Weights of a small GPT-style language model, trained from scratch on English Wikipedia: a variant of Adam for these matrices.
MLP neurons of a small language model. Each row is named by its layer, matrix (up: input weights) and neuron, and shows model dimensions 64-159. Each number is 128 + 24 x the weight over its row's rms, rounded and kept within 0 to 255. Numbers have three digits each.
After each neuron's rows, "fires on" lists the tokens most often at its 100 highest values on Wikipedia text that the model never trained on.

L3.up10:142091119090156143119130107155121150169144119109099147136139139162129127121136109098112120140134087115122100114103131136137121140180136095111125158117127155138139156143161134165160138126145150107131144112166113120114149127138098110162139119100106108106138132088130148156148145117145121105
fires on: " is", " as", " was", " /", " un", " became"

L3.up278:114081086118152098112093141101179098117153184101132137149127142139129109128096131096084137102097196160125125161117132161120135127135150109111142148134108179135111177143124088117116106108152110107139141134099103126130123137115146126167151163121105149145160049132097134109123100136145145121
fires on: ",", " and", " 65", ";", " households", " years"

L2.up68:095150166118139156136129109138128114127131109113110134145157060078131179153145118152142134099127105112169096147100120074146155098152133141160120151149142139109145109113149164167151107113127112150130127094155089154164108120121094141134121105119155098142134135140132102132150122120146101120
fires on: " film", " book", " album", " Notes", " Episode", "|---|---|---|---|"

L2.up281:150109128144142085133125110134089127146103153096150144140118140123133113119149126135110100117154163141125136135121143087153103097093118161107144154095166111110129133098099077130129143094091160086123112167135142121145113114102150113163116131086121159128086116149079157157189165160127145112
fires on: " h", " rel", " en", " qu"

L2.up293:098076122144129096170102136130168116151105146132095138135104057138142099105118143111088176111132142108121090160105103167167143115099141131130145173139129146151121176082120126189125117116136162132130133129142136063126132153119152115138153148134096173129091083139084136124161106116154116099
fires on: "%", " years", " were", " householder"

L3.up103:183150102115169138120149138144089126140089151148110140137117082121126165148131131144131159145142150119071140142132138130144092115113156099106127116129144167133135155127158116150145107125103143072134109118109123114101177092081136115137138145093132092103133109098074137121166134152143097102
fires on: "===", "==", ").", "\".", "),", " “"

L2.up257:141108163104144133158192091103110146124082152143109147149141121081085128118135140121095169157136139135153122133107098138153129141152138087117132157117089124150106138153115128161149162131143131114157113137095156127140124092112163147111113154095140132085149122122096164118107135139129111139
fires on: "-", " F", " Re", " f", " Gra", " a"

L2.up206:116134100091147123163149147125134129138117149108106123120110089121159127156146133140131146072125117170082148125163154167091129124117146129141125150138137172141140100164115089108134129129174146115137145106133132135129124160080156093107139196126136137113153122125072106087168142097124117135
fires on: "\n", " =", ",", ".", " was"

L2.up109:117080111116163168066127146166138084143121168119116108108134106092143155126132123133125106098115129143090129145187138094080132129150091104148115125145126175142138144139153147111121111123138123114135151126134075151153118110129103133117106132128141105106135151087113143177154158106082117117
fires on: " is", "-", " as", " city"

L3.up313:172143146111129096138136117159169166105137113143122169118073137099059168137128094134090140127128142122164154130116110157196142111154130092127146133103092129147139131120119160154121169128131104136174131131125162146122137122090121128121130118130103099117130126106136126157106132136102142161
fires on: " F", " Re", " U", " P", " A", " O"

L2.up308:181156164072130147125146158120091147114107089139133150143136139089110192137142135120108152128151118187156080115139125110135100122148131136082148120139082114090133142169113085099124156123099148118133105150119137179146121120119139119153121139091126119113138121140149147111114070141107168152
fires on: " and", "n", "i", "l", "en", "o"

L2.up17:153155118121143109142116137149119177142145091088147129059169111161135141144132107143133108106159119116134106137099141047113146101159102074089138120122114110149140153162119137119129162116142121118125140102137135151151173143145089122108145131114143084118129114094137170153159121133131121095
fires on: " Des", " des", " under", " en", " with"

L2.up274:142107089137137153090094112136141084166096169160065146134162154161116140124106144126156133122105127124113082148160149114128075119136113060135132123112156120172131107102145107113111128117109146155123143108078097126150170144158097111134104102125110114123118138090099156126143153120138138083
fires on: "-", " of", "/"

L3.up176:111128109132141102119131084091162101154149152108130125160064117111127112158093134143114119093152114144106133126082132154130071131079089128114135146086161136115129149130145147147122131131150153105146143113107146120098152138106125128166113127127134171077134142078164161133120099161141129125
fires on: " to", " may", "emor", " ext"

L2.up183:135133161057148104125120143150166095114118158125121137144134136054095198140125142133118161120124158146130141143126139150069131111147129145122119110129118152114135099137111120101146124133124111138157151144125129128139187112155129149152121106100122123120167120137140125077117094134127134131
fires on: ",", " and", "C", "ZE"

L2.up211:139130127169148086140156093126104134159117151117109118116142119156118166130162128139105140107147168094133122114120099101148091076075146136101129160119176137122138083064131122110123119126069150105136131117124106102144171134063149114125126146137149131081135183132117119155154109138104110119
fires on: " ===", " would", " may", "===", " could", " \""

L2.up215:122144108136138150159149140098055178125132157139105149101136137139107169171126142129090114148108128124103113140137121141128105124099129104126133165127116139127098137126183106132119159137125165138143119138106108156133144117114150142126143128065092092111182067127096100092149115121127096132
fires on: "-", " \"", " ("

L3.up240:135090104141128111167126123124112100163148112122160127111124103135151116125141160090121139141132119159108106161117124205150127128089092147124141169105122145153127127137128157150111139135119136143115137112128142113117092153142151095124144157126130141119129084134111096116181117107102145112
fires on: "%", " years", " 65", "ied"

L3.up32:151125156146153141129112138108162162175115123142093118129116113099158132143160151113160124142108132157110083196134158105123112112150155088142130139114142115117149110161170152130141105135191160128141097160143073112173127121130133094111140182110085097114130093139092118110131107116128091120
fires on: "-", " club"

L2.up220:130141171103134151141175126133148155148133107135137156136079098076102145137134124145128181134137124134083152096106089120139174148117138137117125151135119110118126119137117160136139125114177156106156119126092097176132136106125142139092149136162107082127119120083113100155102133149084112152
fires on: " one", " Re", " co"

L3.up273:093122143083135150117160103141101122154083158125109136126120098160068150137082135143088137108130156113146122085140130124102162132104125113124144111130110195147152068101185123088130114125139129130134158145124091130131106107126149134137153122156104112137188146106143110119125148138123096129
fires on: "ing", " and", " ", "\n", " ="